MLP neurons of a small language model. Each row is named by its layer, matrix (down: output weights) and neuron, and shows model dimensions 16-79. Each number is 128 + 24 x the weight over its row's rms, rounded and kept within 0 to 255. A neuron's up and down rows have the sign that makes its largest values positive.
After each neuron's rows, "raises" lists the tokens whose logits its output raises most directly, leaving later layers aside.

L8.down244 [ 81 115 148 118 183 125 126  98 162 132 131 124 140 131 109 109 140 135 130 180 125  92 159  88 140  96 101 165 160 127 128 120 126 165 121 188 126 128 112  72 133 139 121 172 158 167 114 142 112 131  63 104 137 117 129 115 115 163 127 138 148 120 147 153]
raises: "0", "4", "2", "1", "9"

L7.down186 [115 131 131 113 145 121 122 174  88 125 108 128 157 167 140 116 109 141 146 116 187 133 155 142 178 124 121 131 122 155 137 111 129 137 102 103 154 107 115 116 156 100 135 119 158 126 157  99 102 129 124 129 110 131 130 135 130 144 122 146 115  66 115 136]
raises: " part", " feature", " asp", " features", " parts"

L7.down612 [151 122 141 132 140 155 103 138 149 153 125 153 148 118 160 112 107 116 126 113  99  99 131 133 171 139 152 138 165 113 139 149 118 113 115 141 146 124  91 105 103 146 124 104 159 107 144 117 157 149  99 163 113 137 108 100 162 160 131 114 105 140 133 123]
raises: "bl", "ss", "lt", "sp", "f"

L7.down732 [116  77  93 130 169 127 122 116 156 109 155 113  97 106 148 110 109 117 151 135 149 167 127 134 127 155 117 117 142 147  80 107 125 143  86 147 109 195 121 131  98 119 104 151  92 124 159 130 137 139 127 135 133 135 158  81  93 119 138 153 140 100 131 123]
raises: " order", "ad", "ade", " exchange", " addition"

L2.down248 [142 171 132  99 105 163 142 134 128 149 159 102 140 126 155 144 149  87 142  92 126 130  80 154  60 141 141 131 144  96 119 101  86 112 149 130 117 115 117 120 130 124 111 151  88 140 133 184  65 138 119 114 111 124 155 145 136 133 144 146 144 129 119 123]
raises: "ron", "ér", "ue", "ical", "ry"

L8.down397 [141 102 145 147 100 142 109 102 140 150 134 124 106  98 116  98 121 139 148 136 130 137 137 126 107 131  98 140 137 117 105 132 106 129 152 129 144 118 120 121  96 119 131 130 137 134 118 122 134 126 150 113 119 103 123 115 150 149  84 115 149 133 156 148]
raises: " face", " discuss", " receive", " discover", " find"

L7.down627 [126 139 115 128 120 169 115 117 132 113 139 140 129 134 130  81 159 125 148 157 103 174 105 123 153 119 125  99 131 117 108 148 153 126 122 127 159 175 127 123 134 145 173 131 127 112 126 174  88 110 150 132 120  99 142 125 101 115 120 114 152 119 114 135]
raises: "ical", "ition", "oria", "ify", "iting"

L8.down1200 [120 124 131 147 128 118 127 136 189 139 133 149 155 153 121 181  86 143 144 120 127 132 167  43 137 118 136  59 120 148 135 122 138 142 181 103 137 147 131 123 115 157 172 128 131 143 122 163 165 142 108 114 122 137 158 125 145 150 103 167 117 121  82 121]
raises: " died", " rose", " lived", " lives", " was"

L8.down491 [122 120 129 114 134 151 113 125 144 115 131 174 121 110 144 106 153 115 131 129 145 133 141 138 122 154 123 149 144 111 167 114  99  89 179 118 123  85 134 136 133 145  84 150 132 147 145 138 159 141 149  89 101 157 136 162 116 148 126 149 150 152 140 117]
raises: "s", "'", "’", "gun", "light"

L8.down46 [ 75 129 146 100 129 141 119  93 131  95 158 129 146 126  77 108 147 141 120 150  78 121 109 153 185 116 113 111 114 128 132 157 143  82 118 144 182 151 112 136 100 130 114 128 155 117  96 128  96  95 113 147 119 150 119 150  68 130 181 141 117 135 168 106]
raises: "ni", "ko", "nes", "net", "ze"

L7.down269 [103 174 152 141 126 141 104 113 163 174 127 161 125 158  99 133 147 106 129  66  92 121 103 143 128 113 107 166 130 115 161 170 115 147  93 161  97 131 141 124 119 121 137  98  96 148 213 135 140 161 101 140 106 130 146 108 167 138 129 133 121 122 132 123]
raises: "SA", "EP", "RS", "ED", "DS"

L7.down982 [ 87 140 121 129 164 125 150 130 167 144 140 114 141 124 126 138 196 132 116 148 125 187 153 162 131 114 115 100 153 117 131 104 103 136 128 145  82 128 136 174 144 146 123 149 151 132 118 114  78 174 116 125 160 145 101 114 128 124 107 111 163 125 141  98]
raises: "ments", "ment", "ions", "or", "ion"

L8.down643 [130 105 106 139 124 138 125 145 128 154 145 136 113 122  95 101 113  85 105 160 119 108 132 151 104 170 137 129 129 113 148 117 141 145 152 116 130 132 154  87 120 122 145 129 135 113 128 162 148  68 121 163  89 153 126 121 144 122 113 179 165 100 127 155]
raises: "'", "’", "cell", "′", " advance"

L7.down193 [142 150 161 100 147 148 136 163 171 123 170 130  98 152 158 105 142  92 160 137 127 143 141 156 102  87 122 121 165 168 145  92 138 113 136 131 132 141 113 110  96 131 137 142 105 150 101  74  90  98 147 135 168 137 143 137 158 142 146 160 104 136 132 124]
raises: "ls", "l", "ld", "ll", "led"

L8.down1033 [110 116 149 122 132 121 138 147 149 157 128 107 135 123 123  99 118 109  98 116 122 114 119 158 125 106 122 147 149  95 130 125 128 127  98 127 125 183 130 128 114 123 145 114 124 120  64 126 108 120 129 144 143 151 115 135  89 152 120  89 118 109 141 166]
raises: " were", " are", " include", " themselves", " have"

L8.down1131 [105 134 110 109  98 135 145 124 153 142  79 137 148 134 112 131 146  92 131 136 142 120 149 120 131 139 151 172 151 142 121 117 153  67 109 111 136 140 178 153 116 103 136 133 120 139 161 127 146 105 111 122  76  93 128 153 111 116 107 117 142 105 116 122]
raises: "ona", "eth", "oni", "on", "ons"

L7.down394 [ 58 109 161  96 137 103 134 106 121 115 130 144 139 164 136 122 131  86 153 118 111 148 140 121  91 126 182 117 138 124  83 119 140 126 160 103 112 149 116 119  98 103 138 140 102 144 136 115 136 137 140 163 160 127 128 132 115 105 114 149  91  74 149 162]
raises: "hy", "her", "hing", "gen", "hi"

L8.down401 [117 158 143 122 138 145 102 123 114 110 130 114 129  99 124 138  98 132 103 123 127 186 105 110 124 135 115 136 122 115 168 122 146 118 137 133  98 170  74 132 163  91 105 125 139 167 110 167 101 103 175 128 166 138 151 117  84 103 118 137 149 114  78 118]
raises: " Empire", " emp", " Republic", " rule", " Order"

L7.down123 [124 106 120 118 109 149 117 106 100 120 164 111 139  85 141 135 148 153 131 132 113 112 153 160 153 155  83 115  94 113 158 121 113  98 150 121 138 130 129 114 124 127 129 130 181 126 130 118 156 120 185 149 141 144 116 167 102 132 114 172 105 129 135 138]
raises: "’", "'", "fore", " are", " were"

L8.down264 [140 111 126 131  91 118  71  96 154 134 100 128 114  96 134 131 101 144 154 126 132 107 130 161 170 141 156 128 126 139 126 130 109 122 133  91 114 136 184 155 106  86 137 199 130 140 147 163 144 159  90 122 157 118 129  84 171 110 118 122 162  85 122 130]
raises: " information", " Information", "view", " ratio", " details"

L5.down25 [136 138 147 119 135 159 108 166 141 169 137  52 158 108 146 123 138 143 117 137 132 133 135 156 120 123 142 124 148 118 151 112 149  83  97 151 198 135 135 115 101  96 107 153 145 139 143 116 112 126 131 116  80 163 124 108 128 117  98 133 140 105 207 109]
raises: " Other", " The", " These", " Their", " Another"

L8.down594 [158 110 124 138 145 115 105 160 133 136 140 158 149  95 148 169 110 127  94 164 124 140 137 126  95 114 138  93 129 136  95 154 164 120  82 134 115 159  90 132  97 125 154 128 133 133 109 181 154 109 136  99 158 177 129 105  97 195 119 118 123 135 154 126]
raises: " others", " Other", " other", " another", " Khan"

L8.down394 [128 126  94 158 135 123 135 173 127 126 121 121 148 120 154 180 151  89 139 104 152 150 140 146 109 105 128 141 145 139 145 163 144 117 106 135 104 139 129 110 117  93  95 118 158  76 140 123 148  94 199  92 105 118 127 111 157 145  85 113 198 140  99 127]
raises: " mater", " daughter", " child", " children", " brother"

L7.down410 [108 147  81  93 102 112 141 166  89 129 150 110 131 104  93 139 164  80 117 124 119 135 142 142 136 145 167 111 127 165 164 111 135  74 151 148 126 159 143 122 123 158 125 150 172 114 104 105 133 108 121  96 118 147 110 161 116 131 119 136 157 127 108 161]
raises: "ees", "op", "ow", "opp", "un"